config.toml
vocab_size = 7328
bias = "none"
init_std_down = 0.00366
MLP neurons of a small language model. Each row is named by its layer, matrix (gate and up: input weights) and neuron, and shows model dimensions 0-191. Each number is 128 + 24 x the weight over its row's rms, rounded and kept within 0 to 255. Numbers have three digits each. A neuron's up and down rows have the sign that makes its largest values positive.
After each neuron's rows, "fires in" lists the words (lower case) most often at its 100 highest values on Wikipedia text that the model never trained on.

L2.gate688:159117125113143149125169153141170096147147150172150140110092090162132106135129124142101144168130149130146152142161127111090101171103138120071143079142131113113126132118131148149094140114098157146088106110154149113134117140105133107112135134068141131146162108064125112179120122146111111129096161149149087118121130144117156122146125145132152124145123160142118094109146128104115155137107146131111120123107115161131104125111181074124144130116122116104102169132118135143124168137156113095164128139078149131150103131133123115133139150164153087150118120135153125111116163130108092143
L2.up688:120124145142130127125151111148131115122129128141185146120120126141127113093166103163131109139136144130134149122172185131137086131127150108140158131177178133115124108097135113183150109129106147132095092131144134107130115121138144098167106152130127104111150190071145108151062141116120108172135133129116139118128104115108146150098147132180120145192091123139136155110130138121097169145133139125109166174066102109150090139099128113134098151161178098125142139155146134134110149107126122106148102125130122111137120111138117139134105143123132139135112102173123170142165099118154139074
fires in: "first", "second", "s", "last", "largest"

L2.gate520:126110112130105154177108066150113119136133126093123136128135107141151114137103151119173106099143142085133123130124102122130150142123095176119097150124096149142117114144141138148127102115134146104137091132070116126107138134134133118125152103114102098082172164133123136096104123118098143113118124134133098155110111109132094090131125126076158144153114146117101105143133112123128163114132099119141132074123132112088148131142133140093159123119107189162132118134081149132152143138101109111130118105110124115167140146106135102130095120109069138145117104127085120166128112114157117128
L2.up520:145132138152163130161124097139154135136111158144087110142155113145130164121157139095157095111134161113143113129093122124154105161137082137137089129109119126120173169149125113116118085111088114098131128128104107132140117105167092136149160135150094119141101119094114081145135147123143123145131081108171122151130140117127119124113144129117170140105175138144179102131127106132130133114086088128133090138110146116152129156184140131151154132123082148117111155146061166160185080096087122132154129144093141139174128127137144135096133124141114121175112186103130070122105172144133108155
fires in: "time", "year", "distribution", "distance", "distributed", "coming"

L2.gate136:133108123133103103108130151084115138081158097130150133131134117077124141159113127143179108089100153140127146141143151171116157124096138172158150131134131116129122128095114135098121126141126168076109109119114124158065133149133203178151126141098118145133127118137133139122135143102112094114126141104080123133163121150158097165112127127123105113164181097114105148176148144157118088146154118167103115124185121112136140102176144127119107135093135136165145173125139117158157103151124146147143158136151135079132109167132156126128100182152092106149107138121099124106122118127151117122
L2.up136:137107132081110121122138106091128137107180100071126108141119077073111137105106120138175164131157147176126137135130098151148156106072121159144094097140123093102141113115152141045113121145133172128126114131122140130071150141100176110141097155133099096108146172142143120166141141137118139130115105111089091121132138122157110135127121145113095135128165103119123112167166160110093130112125128101116112121140159128130143118207135128129106133074140135116117165115097135165136121115113128139144136117132146100134158124113104135118121171180080137177118164131127131091118114157153114143
fires in: "as", "in", "on", "the"

L3.gate219:115134142179146141098152125097145146127160120089159136146092131127128116139121127120115129132130140112106138128109135150112097148108146142094123086115113088123104103165158129122135118149146123087132130151107100136099104134138122137115124119114112154133130144088162138150142138156116108110113142136117146119120149169111108090120137164103140117104116161124138125112126097092085111111131122141113096125121138112125096133129115135085100077171110092081096130122117111095139148089143125106150135128197114103159183124151149112131154071158145099154143083166163076185101154171133144140
L3.up219:085109130159109132099131133124131123127141165109116120139083105152090122152113121118169110130117092160132129127103112126123101129148141159121132107146113153108108108155119108130121119176138136152119121121148067155122156144137108149078149074158138138126107132107175095111114160132162136143127119114120118151115134116144152095166166158143126124052091066178132131110142182105159135120112156109110124089145144130111132120132154156093118115143141124118135159159148091131123175123116107146073115120148153074124163119111090144134164120118143083184082102128142100146119163122131093109
fires in: "being", "have", "has", "to", "only", "been"

L2.gate351:140102134171163099122103150095125108137144149128149111170142078116141090124155127105144112187116179119120138076122167091185170163125105140135120096113133116186084115149144137105140137089123181110142123110109109098117122113113136110125133135098136095132136124133136093111137065127187116161081138144142131145111127106118117136147119121116126125085126133155100107129152131126096115112114166167108135134085121118115107140147122125111077129156136142149132104149137113159099130098153133119114138152124129102146132152137129145170085157162110120161114119107126113126130153147161100104
L2.up351:139120179158141093121113164100122078163151115104119179121108141100123113135169149105118105131137143146135098092097156113123166174113191103137149116112108102149128167144147128151108159145139161114138118110137107150122099113124154144122133135127105112136079153147167131081073105148160135132137126107150133144142125123121121057110172144121102099078113121185100123119114084079110073109137147176143142143104181147101123143132119151164110148147137163123149130143117115128112156112181126125064115171123132100153152154143139124174104125148111129137143102132145109173129122131157137116
fires in: "was", "been", "born", "were", "also", "being"

L7.gate125:114112132093141120142126138072147090098136118130137118134107109127116118102150127176147166140115132143110120059164159093128143133171126120105131155117130083070127111124079129181157139119146135133103073128138092160147179128139117129153117116153122096141145103161155149196101132153134104092129136147120111170146138130103096129125105121150134171104140114125094143111099143165123127156119135138146111127152141171117150102163069144135102139118145160173135077141145091114101123135095114088113120115174122098140125145130132121121142153128113148114102160101132117166115143092143121166
L7.up125:144134072115093120119150130115169119116137127137175169155180131141119139138112130148152145101136114127144184105161130120161138122155109146118135113139130117105158127140121125119095091065144127171093112124137116098069156129159115129115103106140132143107173156151104169122141109127111125133121167085134162139144126157135103112151146175122129112112108109124080114081068143166113099132115131124126139149123129114114117093139112101142144151136139139143188099156179142102074118121101115096081129110156107095099163139117143128135111120149151107111100115128153101129100113089094128183
fires in: "has", "had", "have", "having", "also"

L2.gate2:133103164179135135153092125137111173149115168136142101123112113139130128104142152105141115133081108155090127155120138127139124092151147141147102130116112151096093147145109101122129113122121131093100145138155116148110134104148100125122158112096155120140117140142166110127080109140111140102181156130132108144114122124110133116134158151064124141072164125162126119153133107181120099194138142141158116115098167094104094150148110119105136096138122129122139133177126129106103129114142127104128142155146165147160120164147128141175119111120121140153169108145141120122106172126089116074
L2.up2:142150116114161116107140143147139128162151165111161120119138119135133108116123114113144133122145091146104131127117157170156134101132112120110160123144112194127130151146132140154107123158111142081150128126162135122148117123143115160137125128092160131143152134086144134143112108153142151127180150069147132130129135103108134125131154163157140143082093111122138083124176104142114153134112122088095119153118127099080122178145148106132114136126186108130157130148160125097102149126157129137114131177158122104138134168096140129158143082153137097145143129123159113158175186098159148070
fires in: "to", "not", "cannot"

L6.gate232:144099142119149140099147123097175137138122118138140160139147149141128117175141121152139137038154094110104115079135158156122114211094109124171147137115114147113139151132135129096155132120129128165143130116114145140119179128081118113117150141076130139119118120114127128142181081114134146131128167099117138130111108179151136144176140089129117138148105096132101127157144130129111107100129171118137123108142114129159095141147104151123157119156119144148073144143111119155099165098146128135131130141099072163156131137140149127143139151116098115129158099176160101108139156104146157141
L6.up232:096146186108123132143165118126137136080116149107172125145130106150126088084152144131161152101117099108105138086159151134153150131122134114115185126149126106107104167159146126133115140119100177138149119109114168142131175134135140134142120143116124110109137119142116137173117078124144150095136111137122154144124106140131109132128105110066124130115133142173105152138138135174063140111187141155129120137167099160097115126145147127108092106155118136118156189106133080127127151160113134129106131144125120109115111168100131130114117135124078075145150173136112129128180152145127113097
fires in: "a", "the", "his", "as", "to"

L6.gate463:157157118185123130130126116092108133132110083120087092105112147163108146151123116131079109134110135112124119134137150140138188115100091132110124130158126142142168069132107142101121142166145146114148110125153118147109143125090112114134158176119139125082176139121151123116150147106099087136178118113121156140094150117118095123102126141161075115164144111169150123127116094090072152135140112166090101098119167122122114110121135132118134146101093120142099105143179115119122076110121146154125129177155143131148122122160123097129110123144147135106141099113113114162097054159124149112
L6.up463:152119155121115135114148166120149115137129152097106161158151166126163140192169134142103167101129126157180163141100093141136117083124099139100125121163132100115171118132152113099141147142074123116163142095172098141126096141071102086170121110144144119126146135153161146109110135139093113130135141078132126163096106141119133073170102132139085125097134111134135149146139102152157111122114119138102142142109151103149128123183155131139104141128163125157117143109134152137109149121118133098115109099172113127133129154111138117136162102117110142112139111121116170131124117097116163128
fires in: "of", "rinne", "rating"

L3.gate263:158127112146141117124135119077097148155132078124116133106175112080057176141113144172163156157119109127151148103110150147158105132146119104119131172128164135115086148157147152172131125090147145102126161137167142144120165122121131114128143113114129143080121134128120137106150101154139102125132122164124114125104122099122152075140160149119128180121157140125118109151160107109096065151132151156134144132119148120127125148113129143100129123102131126102161114151121125137118129137140129094105088093111088164169192125137113091124149101160138139142146133064146121129119120123129122114
L3.up263:101152144159162097144153144110097164095095154144109130072146119134121096142107162134158116123108133100102161126123146085120137113129152040146166174114153144165147149172130165133146064119119140130116157130173132166142116158125123127127146126151126153130104118114098142116125141151131136132163147127133157109131082137119192087103137125146104204102134154124100101148115123111111138170177105134126121134112104090107116147124118127137167104088130100107118105119137068127126096129089163144135118127107127082145126161120132111102109105101071115157129151129107142157104082136100098115
fires in: "may", "march", "november", "december", "april", "february"

L2.gate44:109096135128158103125121111110154091113116127155144124088150132095134113132144127148107119091121111123145148114160108094178164141073144176134118145081084146095115105173168088120066125106161116131126132124168162160168120101152148133128116135097090124102108111133114156108090125126135179101106142122082156113152135100136134124122137119123134093110165065102092122119106158146138117169138137128156170135169145101120118109115146143173151151099140136113131165116137161113172147100112104134188114113131133133135110130117151121122098152107092153102128093109086119099135114089122127108
L2.up44:122137118178107089114180177145144175113133097150168146110127132105132067095126136128109158140123089105089111134148137143151110177129114140116119118146130129115110087145142136193175109150141120116127118111130138123167147109105132153180124111128105112137105117095156142188148080151139085087068151146160098141180148135133169123128130128104094116133117130145137153171142137148109110127098140131145126169129129157097127100112103126126153106101102138122141157159150195124128114102101158118118074127117113095129136126114104124127147097166122134127133139118155171114131086141143137139
fires in: "made", "set", "make", "making", "makes"

L3.gate645:128127129093110109146105093119160134089094108132141122133159121137092114120151111134155156112138102138127137116096128134116090110135135166116144116124088142150123190096125113104152138128146143092156136136173112153159164151128163196158150128115186123150158106126156126122151139159125131119180124163100101145157095128153122177112132146087129128136136158118136119144128108136075138162135145126123087093141164161133138066098121127142124134080143181138152146142134134150124158144128142090105148115150135081110124117159131127153162070137133142120171156166145110121155107146180145135
L3.up645:204076128159133164128134141139141134129073101149126107156105138120136143133138128081184129149147060111140133143123128156141099121139112115120139120135138117125151151143128168137113156133122144145105116122096089125147168128124120124097147122115132133094135147107143145121115136117118127097106122129144100168102091179138177131143144130119117109149127142159124089091137116179128091155119125111140127134135183092116133093133106138099104134090120076065096125146125151123141120142121138135125145155081121101142123150153146140098067123096127103168150136150122162128105124141077126157
fires in: "on", "the", "in", "march", "may"

L6.gate610:138148144144118144087093093123096158141109118106131103169120131136137120137116144146116102161122128141124126131126132106111093170103110154112137140175088112118158138109095152115169107089110102103130134117098142109126175070157142146115106103109103163124164107137175138145138151125139083107177132139125161162125109138140095148086160169133116099151153138115119143136134073115111078117110101171123131159139148172171099092121123121119120105112132150149137118157183117169153148131111128114130122120122137142170135131118112093137163094086131140135133091154129120141099101163116164116
L6.up610:118131123134133146156086155156109112131194113141122148156100138136139137150138151123140109129129151114128137173167116137129123189130152132127082096162114146121133126114078136124088124135130128115157133103114113120096103115138127158134137175140170105133123122158166075141128079114110116154124155121111166110123131103078117135128127139149120174080137117115156090102134152102113144171121114151134115098101166117140125123124126132090157173172183089085091118089141130107163112128146157135114110108130119118120116173105101125156080129089173069125175101142142114111180141094145106126
fires in: "the", "of", "twelve", "sullivan", "or"

L7.gate313:165122163122117081117094149131125137101147115079103134108114098132084136151118058134132128095071109128095111176135095127132179177134085097108095103136087122102106113143124131105162133079093156177112081166160122132165149117164158124177123116102099154097119151080148149155138137128100141102145143162129180100115168162142108151073125129095169122115146113158092135116161147102127105098094155125129111127140154134125135083094132139137127141130106084145160147093110171084115126112096097108128108159141119100112094114132139134135145130141123156120090109139115120111124110135159125134
L7.up313:100123188134085126140128105130192113107102129132114107118151102119177084131115123107131131103117133164140129154162121098087099122137143155125093168079143141114125129132097146099138098106125125142155056115098126170116173103115087119105138136097125155141114144102148145114136089157131096136097099119115148181143147144136131086160135135145124156117097136160113112175122107146109111154096141144115113147121109123126128152152080145126126112083127166148154130111167134094181159115113168101124147188150131180142121145085150134095085156139133140114150129129117123147104116180137145092
fires in: "made", "making", "his", "make", "gave", "give"

L2.gate303:145130070082130132169113126117111151139141135128097139121139206108087134138113111134122163189152100131128143130160111146121097132131184119141135132139111172125151083114107045132116163156102169155114091105192142125113116100157124126111148099112143128128101114084108123156140139147142131101126126180147115105149174118129118121146115131152105138153095140131127140170136103133130113168182119137138163187102132082104117138116157142139110131103122129130158101143145122149161120109134148100152145074161125074122108113119158100133122139163111135108102122080122110143108099152118110136
L2.up303:111152098088134139112132123115155140140141126168139143101122188102069103147135119189162146116162086172132139126116132175107102108126176115126143123146088155118165101125110085156129151144114122150163129152156155149104126159148120130115120171073150145147145150092151148136143093164127132114134161162113147100133128107128128154119110107158098099141073126123121134148133069160099135164151114141109132172126134105143103134117113133140046158105138111137140124150145118182145131118140120140131166104140107149118126125111134108156147147198133069076115161141134132142118099102149110139
fires in: "first", "second", "last", "date"

L3.gate681:108153157098187150131133065121135133128138107129108114148140072177133128157124145141118151107147134130099126126095141127146123102132103138124104094109101159088136116157119151143133177067106151150134087079122097165103123102109132130116128150118107145097136146118105104106157129086124081169136106136141147131135150149120080121110169107131103121176127150137163133120119168111123088133120123116112108131139126152112133120139099157115117102115150130119148109132114143176106110096163143118095116051143116116160140125112125134130177107180132162097192139109093100133125117119117165114
L3.up681:139153097116177152143151125136144123141139144141135137130155096179135140106123117111154122108157148090123112078110119138133166133130149132139093119099117129109162143143123149124111162127110116124132116115159102101121100147146140155115148131096111136095132157127114113123158098118071159152085121115116061096128087157120092121091150119142114141157104126129089138125147109118183157184152125161128089087137131137125145138135171115102155119096130138149136129117148132120121138156111118121130128091171100159177076088140129117132094129119108123146148141117119112132145137163154133109
fires in: "the", "awards", "awarded", "additionally", "apply", "concert"

L7.gate520:158114120110100113112145100102121139128123116097120143093153150108133132111150084113128149146114111129123171134132164114118081117143123160081091147161136118167142110140141104124100137116152144111100191079128086135143164133109140144122162118129153075137150101122133117097132123138106157157173121118161124139131103142136114116148146168107140137127126118111125106142133122147092095087149107128161154117117112136099161107115113138110094119070126149103145077132132086140151129154125102151135054146086106102115121129152128098152122073085132092151134113176135101150126109143101108118
L7.up520:123117126113099122114087115130147170064134087127151172066120134134164142141132138126100124133136139107117097143142115142110139125119174130102110163144140127122136124154197133117142105131103142127130129089129101130115110101129101163145139124107138092125083129114174122094095119077087093122124103143137121154116114128147168183132135111099143115076130103133094106109121154148135075116189137085129149116142113161099180109137160161135137139091127162140122109127121100103137093125169088104109129108150103118116142142163079125143123104094142153132139155096134130113099166154145098111
fires in: "in", "october", "november"

L6.gate111:117134101144137117143133155123155086129132128144127156131139104133103179112116129164153143108113132145139140153170159124113124122128111076186138109130135099110117146116091116153117124108126119094124111114114167153133166133149134110137110125104104106128125105148170102141093101114057139136168139121130147173081129099138113146150144162097119112107150096132103127145128169121114151130119142123126103123202124081135134126099111138149161170116138129101090131179144106163153119124162099145110126141118132106147101133102155086149161117118106189093114149150169097176091108122127142145
L6.up111:134126122142133138094109133124108110136109077147108116071145104164111153135104134131152117096111121151138095148116122107154122148132137131107146145162127093101168132128085133101159151102158118135129086165124124098138107142120117155130161118111127182126133128140149159125123167142111133100106163146078147158091129087119135158118108171140128163179200113132112121141147147110141099097107119089170150112145133165101157125138129095086157142158121118157122134127113142111123163124106140125143134095145165173117158105135139124158111129096149126123142079134080102115106137105108104103
fires in: "as", "from", "so", "since", "addition", "by"

L2.gate613:125134077168145084130134132124120101130129130114158135128137155092117169170128126122114166136116098136150149112163122153141094162128133120157125134136150143127069121115097118132133120160161169101126145131126108125145135157150120212121111097139146174138103116103138137137152173162082107137141117167120136130160192098146152114130110149078147123103099147153123102151125091185134119131119087106111119160103122164111150146134128100120092141143140107139172129156138086138101104096100172161120130088122135150119133119105154101185103140151112131173144144127135120144105153131144141127
L2.up613:128121076128138100134075151121123108151102127113126133104140141100180162186133101127144158114098096134121165087132121151107116093092153129138151169121122145171107137121160072137158154161126163141121111094119154150138124141114115125118118133134091155139092106129127132110129145119141147138168110158144162111108107131122145188148108194146154153139123116099130126119118106149146116096150083139116139133095151158101161153098136124094079136092132113100109092118155131139135147084127126119144165146099101190152102110136122151140102146152199141136071141100074147119120127114144128131
fires in: "in", "during", "for", "interior"

L6.gate694:129099149113164088105107147109170114108144146114179157126127111100132141134173145138148135123142130122114166115158114111119119141161091170170136096133152102099136165138108118145149152110152138107150133146076105135091104127150139178135127134114094148121154124135118148112164133143075115115109107137137129125156143203140126157173129135091136121103145140152107097157118114169157065124135129151135127157123155136097121114144095130136076095113113098128098095108125128137134160109142116113134146144110083153174106117150141154106101111145137111105157135089090129084140105161106138126
L6.up694:145131150157133136131119151125117124116162090154109120099141138123100173157124140146140115069109140193133113089141101112156133153174119137137121120115113115156130149117134161145093166109138134159145124167141134110146138139160117150128169104115132165117102133154063164119102162107125100153135174124094162108126163151123097141167162117131153154143135105125135149181136104089125129164089177117135096144114044121143110114090158099110141126142168115106100103115120131144097142160133185179095115101111171106107094123111105127134135148162136101132129140142155147130100139114139106124
fires in: "after", "since", "when", "by", "despite", "with"

L7.gate9:117098098128120140166123145135138123123131113114166137146105175062114170138136084119176134141129124072120152121143128138117103177109097141164114129101079116169149164113161143119115130109161117097110125068103114114129155159125163141126141099108146081094116180112131133110135133155154181110142125135096119095129094142123143073140124130084171113126143123154115116106133107129120107099131135133150126118128174150101134089106131140118090097152137128142140151095109129155140149127134100133151114149131130100139134109127149094161095132134070124162128098135139101069111131143091103147
L7.up9:117106131151193122094098101156141174100119138154127115085082100104142136179137125101142146108087105137144107121119138169183174150140150152149102134157168141127130088140168143069120118093119159136136136115132129156091113095163105126173164123106111150125112128118099119181125163149113130130169188093115168128162130132105145133086121105178137135104131112104145093148087148107135147150132089144111141132108117149105141155126123165163116151116135162110103104069139143161126156138117144136114094137139103135125097135148104119107093131168131120128092095110136081115107123099153082134
fires in: "that", "in", "with"

L2.gate259:128144116132114122128141154107137160153105111066146136150169139115098108142136130143132141127086149133140120164160152164129060136110108129157122114106131138121125102142139167181124141167143123097147131136136136146166120181177145128139121144115138159131174133114142138078143147112123125148123120133113130169127123109144130113144155111137150113078130104117143111135127153124100088145116160144093166178186132137148146118118156131148131188143124136138137121129143164086056147117108141097074149118156154097147122116142095115153146114161118172149104083145127139118133142077130143125
L2.up259:117127142168151131147144123067166130175113115123169175170112142137108080129112105128113130137129083107098132097136168147143132174125128122136150094078089131130104127100134101139131139129191096113101097110125115122146145139169105117134122160135103143111099119179130116122103156116131131103118168116145116150129101137141139090164167127173109158121133098098156124126116153119104142118058096102128095120142115113148142138146102115157127169088107148124077111149128147120129169141130148108092117134144117133166149155148094166127132153128120144119164093148111137093114159128123120137
fires in: "has", "have", "a", "not", "never", "also"

L7.gate261:134142116134187103127122108129083165155083107120156120153139106134086119150109118103119108119126168128123127129099129162162152140172150143100125152110101174085117134116141125078089177131103136137172148138167083160146122137109109093148138120119138115123128131139066111176124139123117144122159137141104131118151086135094150144141147118142145148089107108190131146125132155126131122111147104153151097149137160085117097165135120113110104144101105102159126123133122114106109125127110130089131144125185123110104150116143091138140140165168113155058124113102141130105121109164171112130
L7.up261:108117097129120097131166145139130152107134149159136140178165103129135126141112115116159150099122147111117121172150156106195137117106159166141133080116120139150109144163158143150130145118103125120088105127079120137149143145118083136117151152138087144163173120156132090155145150170123172163146150151184106126113114134108135163097165110128124154129113131145124144099102102127137129137161150094129114144132130106126125151143147100103144158095143160151131098135149150149135111098148157135146130086145141160118126156075144099110131105125144115119131128148165093175136131146160117073
fires in: "to", "cabin", "only"

L2.gate244:163161122118105152142098115160148076075127166159164155118068104117106096105152145133150100158145152126116123115072154124110161150121146125102115096167124140120119119119096147172120094099139145128131109109155108111106148108093189147127171143134142116150142140096129153139108091146130136143129128125130151115104110113156129135152111155125130161140135116173144138147122155129107155080099132161098147162162117080155116123132153147123121133133150140140122137108121108157156133092153110090116149131135119108118158097146107079153167114157104116159139161115128111083090148162129116136
L2.up244:120164131143132124118127140153154053115143146111122139136107096131113090126153145114152120135145151119074130137092120102094141101106157176110190143153121141178114105103130115151126137118152151120088116091106082114125145155074140119138135136127110126143139125104115084162146087156093168147161064134104119109118113087142150139126092150136136132173104111135136132094119125108093131082150100143112163152119157141139083152143160116143112119122125133119130170134139126151164148142132130135120128126122077096130170133137107131114140125187115099121098204098134114146101112137111123099
fires in: "first", "last", "only", "second", "largest"

L7.gate2:149106171135153108125095114138124125120144164137130137117144091108124109135133153084151131107121129105130162118130115183181134104165137131146108146139128159138086163132110105143131136142114155074091144120095131124121111094162087128118149127072142146146109092135141160138105099134132150124155167118126079133127131092117156122117131123148151117119110097158175147142168082151120124151108161178144098143164120119071114173136141120151083162139146125120163112118131145123128148098114136102133126153156162157139124150118154132155133130170143091163122083104153131106141161099130141074
L7.up2:133114142174139127133097138092105137130152150127140132104128124147128103119122113098123162157105099126102136106177120104147115117184152138123090129126094157090150166136112124100106139133164130086091126149124141158122156105146115107138127158124102172119133102142109093132122089150094123114173172145125117161088106111104131120116145139073091152093130082159122123152130143199125120130151135134173097158099146158111088156156124124071181132143184110157130149138153141116097113078139161123134154178129151179118124141104137134144115117100124101140107150111123109120118128135113085088
fires in: "to", "cannot", "not", "only"

L6.gate479:168117151136149150137155121115141149145123120156089149115131171155114122119153059081130147143123160124154126160112145127147151102101158103116131094163100179161147097133135124150081125137141154130119144127067104141138142156105127146106113136156091167157134100122084163074133117159128110126152113040141096147134152158114119144108147107114093081135107150148147151095122074152107122122136169144138112164164155147122126120110147129114107136090141086133116116102120083051142166137106145147100118093137132134109097142121149106103140153143158135113140099101122096091170105112150130164
L6.up479:115107140151123159128128108155107146112117125105100111096150123103146099143183113150141175145098115118113146109146134083116112098151126130163141135175106181125112151133097096109106122122086141155161160121199151111106115134116160120150146135109188122084138129110146130105122123169117158171090101121093151160134116090132172096167116147139147130103134121149120117129144143147118133135079118081126119145128155123132142194115117149133099097143151116142099145154119113104117101126121137117114135133111134105110153177143106141122127142113126128130128149156110122127138158126111122108
fires in: "in", "of", "near", "stadium", "norderney"

L2.gate195:139119119105160138117108134123146131155086105108162103173145123097114120127136109127100107129123153135142142114070155156153157117084142132099128148103162138139149176126144138125154135119180135101112087142132117111154144119102151118171127073079120135141135161141135186151101160129115120132141150140165103112119106124105097150148090101126163102135184151132155103157142094140168114128153116134159145094138110134151110106143129135143151085144166166164152118128115129120160120157142135128098148112124123146104116146177151096192136135082112123153131135131142145108108146129126161152
L2.up195:103079133152147158123123108146139065138152146112156099169098101165134083111107139123141133148106139123139120114091096135114116076091118127163142131126135120148148151107120145135095127120171169099141071111134141078148156102140135100138151079139168126118116107120139163129111147107120155139129119141117094121097115141125135192100115088131109103108169136137105110089148115101176106084128096127127159087156139086130128098113144136160159086096118155141146126087140147130166105142138131141169175121127117119078121141137172124158148139098103121130144124135108119151134134141134124142
fires in: "both", "six", "ten", "seven", "sixteen", "between"

L2.gate467:117133171151138131146137091098111154090085141152101164111139104157135135150157149092138090112163135067134133152107141165144111129155133154118139130095165108134140123109119180103102146127086120150132128135138116130119146123136132132175132123117093134181146107127085184098159153099133122149137123118142151110097125124132083118171159139153155120142165144135135119133138117176136104131136115151102157135158141099150184097157103130137151137124127127109189107132120126147117136146106129104087123112091112106113147099126139096168114105074145117154136123123167126122144170097127163153
L2.up467:185131112112108115112124154129128143131117123145108192101120104127171130113127158114139133093164111092148149134124121135131117146136140155129131109092192077154139130113116151123095135157115104145164085124119148119134164113150131156146162111103149104146113148118094148092129162144101135150071139116158120144115128105096071149130120106144078145132089106129150109135130136150091142129096135120095128125140162132150135123128125121129158104073125141136145113141153131117119163142143144146158096076078140116124140078139132110136170130127100143133158142122156123167148177120149153162
fires in: "april", "november", "july", "may", "august", "september"

L3.gate586:138128141141119149149119153116155116137144136094123165175126122162090091107124146129109144095143087101127108117169141123139147129083153138148128094116106125132118083170165103157125109110151137146151116116134148115153130123139144146158166143131114166103130102143131145108139111093154120127121155078096099109130097136099099142133141117104138186150135071105091139158181114123135126185095126174133199092126105129142142126131119098140155145124139140099126133108124095172087135111130149128134130158147087103148124134113161176078147126121098171098128113129139127163132137125138144137
L3.up586:095152130104121135136103146094138156136119125146125128142138098122144077091155108114135149141110156107116100124134129133146135153128153154109081106097127121123115139148165171180130121145174140170133094131134162120192147139095116155125135141138129144166134142141129098125147090085111140114131122106146141126147121165129125115136146070112113147184158107128113103164102126115073169140153147080110129115152133159155128134166097142151129141113129109121113124108147176126134151138098115127153142110144103119154100116104084144102123107169109112129155136158106160144132155189140131127
fires in: "the", "a", "with", "without", "by", "1886"

L3.gate493:139139135129125131098132072108124115132147111114164132141173065098106136102082128146095161101173116136151127117187116137129142104121136118138135106118113137149138118117071133169110111079154096144157122091157135184155090124123137134115148122131163138106110152081128164120093088096111119139136102106133127141120142169120135153136101134105151181142157116122092120133136170176081128164146117098158107127104140087065132134098128144100097156108125151102123122103101096122091092125091089121138119099162141137144140130164145166114103109107150174128136164099124099108106104115119119136
L3.up493:155065136143109118120146094132127123102108141115155151117121095101140114077082171141100111122118113155100136110127107171121193105109103105129170137125149155112124134147094148099133133090148152145106148139174126151149143139128140148157105119162118090096085107165138166131144122114120139187138142077119130091148104152110126139123150131114172123154167139116111080128093131113152166125142128103106134123124107133115129133143128156139125146122115133125137113098148164107124121153080065128116129146149129149089141105137093183105133154070134115129154114093172133138119160113068139148
fires in: "he", "she", "also", "then", "has"

L6.gate399:123136108131103088152129126165151159090147106149157129187113142144097132171164097114125172147106115115116113153139137136125132081100167101178139129166127099165130122091107137137151128133138092108160111161152101107107133071186100153144139135139123116118145122143145111148122151117089121123157127136114148136136163147151133140117093097095091135146129156115138098110136147120102148155133166148103099091125141147114129097118097136132141125142163079137114135114178164117123150161141132113082082090117125155163135151141129078114076123092096121128128128136113145117121115099111143103
L6.up399:140153187110136116094114084129169151154104123125147111133056068131141112095138153128139134104119152100099154163176176072139078128093136105105097158159128112112134135122131116158113163110149137143113106128116139102129130091133156132137125105131162111141161159122147105126139130168092117122110165141147133175145155167134138164113134126122145123156150155133136120093132110094086136097147168109141120105140105117151112109075118122114138101118120135102124145095151092131157133141119111137145105146132142146122148127115118121133101135060102123171170138115135124140143059133149105116
fires in: "the", "of", "his", "these", "following"

L2.gate237:162135080115164124126088094136121124161133146123128111165084130149167110108065116117132103133099143090084158156102117098134162137134140140159121167140124149117148160110082148108130126185141126114132127101152100133147140163115110121121103065091127096093112081116123124158134148147119108131147129142095140131131140172122124126130086150088119138115098140118122111146117075116162123172193100133144107100139105172129067157113138118085114121113088152136140128171107101138117100140158155147142129130127122143136127146148077141093127144132110092153148106073114138128120159163143089127
L2.up237:152154141127131113130123116124084124160112103139150136149122161122110131136150122101144133155127131136173157144149118107165116141121144102147174155137138138109081125123118126134144087100176113110102137164083134170142107149157130098126124115147127103098140120124117115118109123157150157138159148130100134147127129090179162075122137132097158083090152107120153137107123144137152110090128103122136076109102138108147138124134146137091101140151124167115098112127095165134130124098114161135127183122175175115109119110145141104127140097061136111176141135121148134107087134160090089144
fires in: "be", "to", "used", "present", "seen", "known"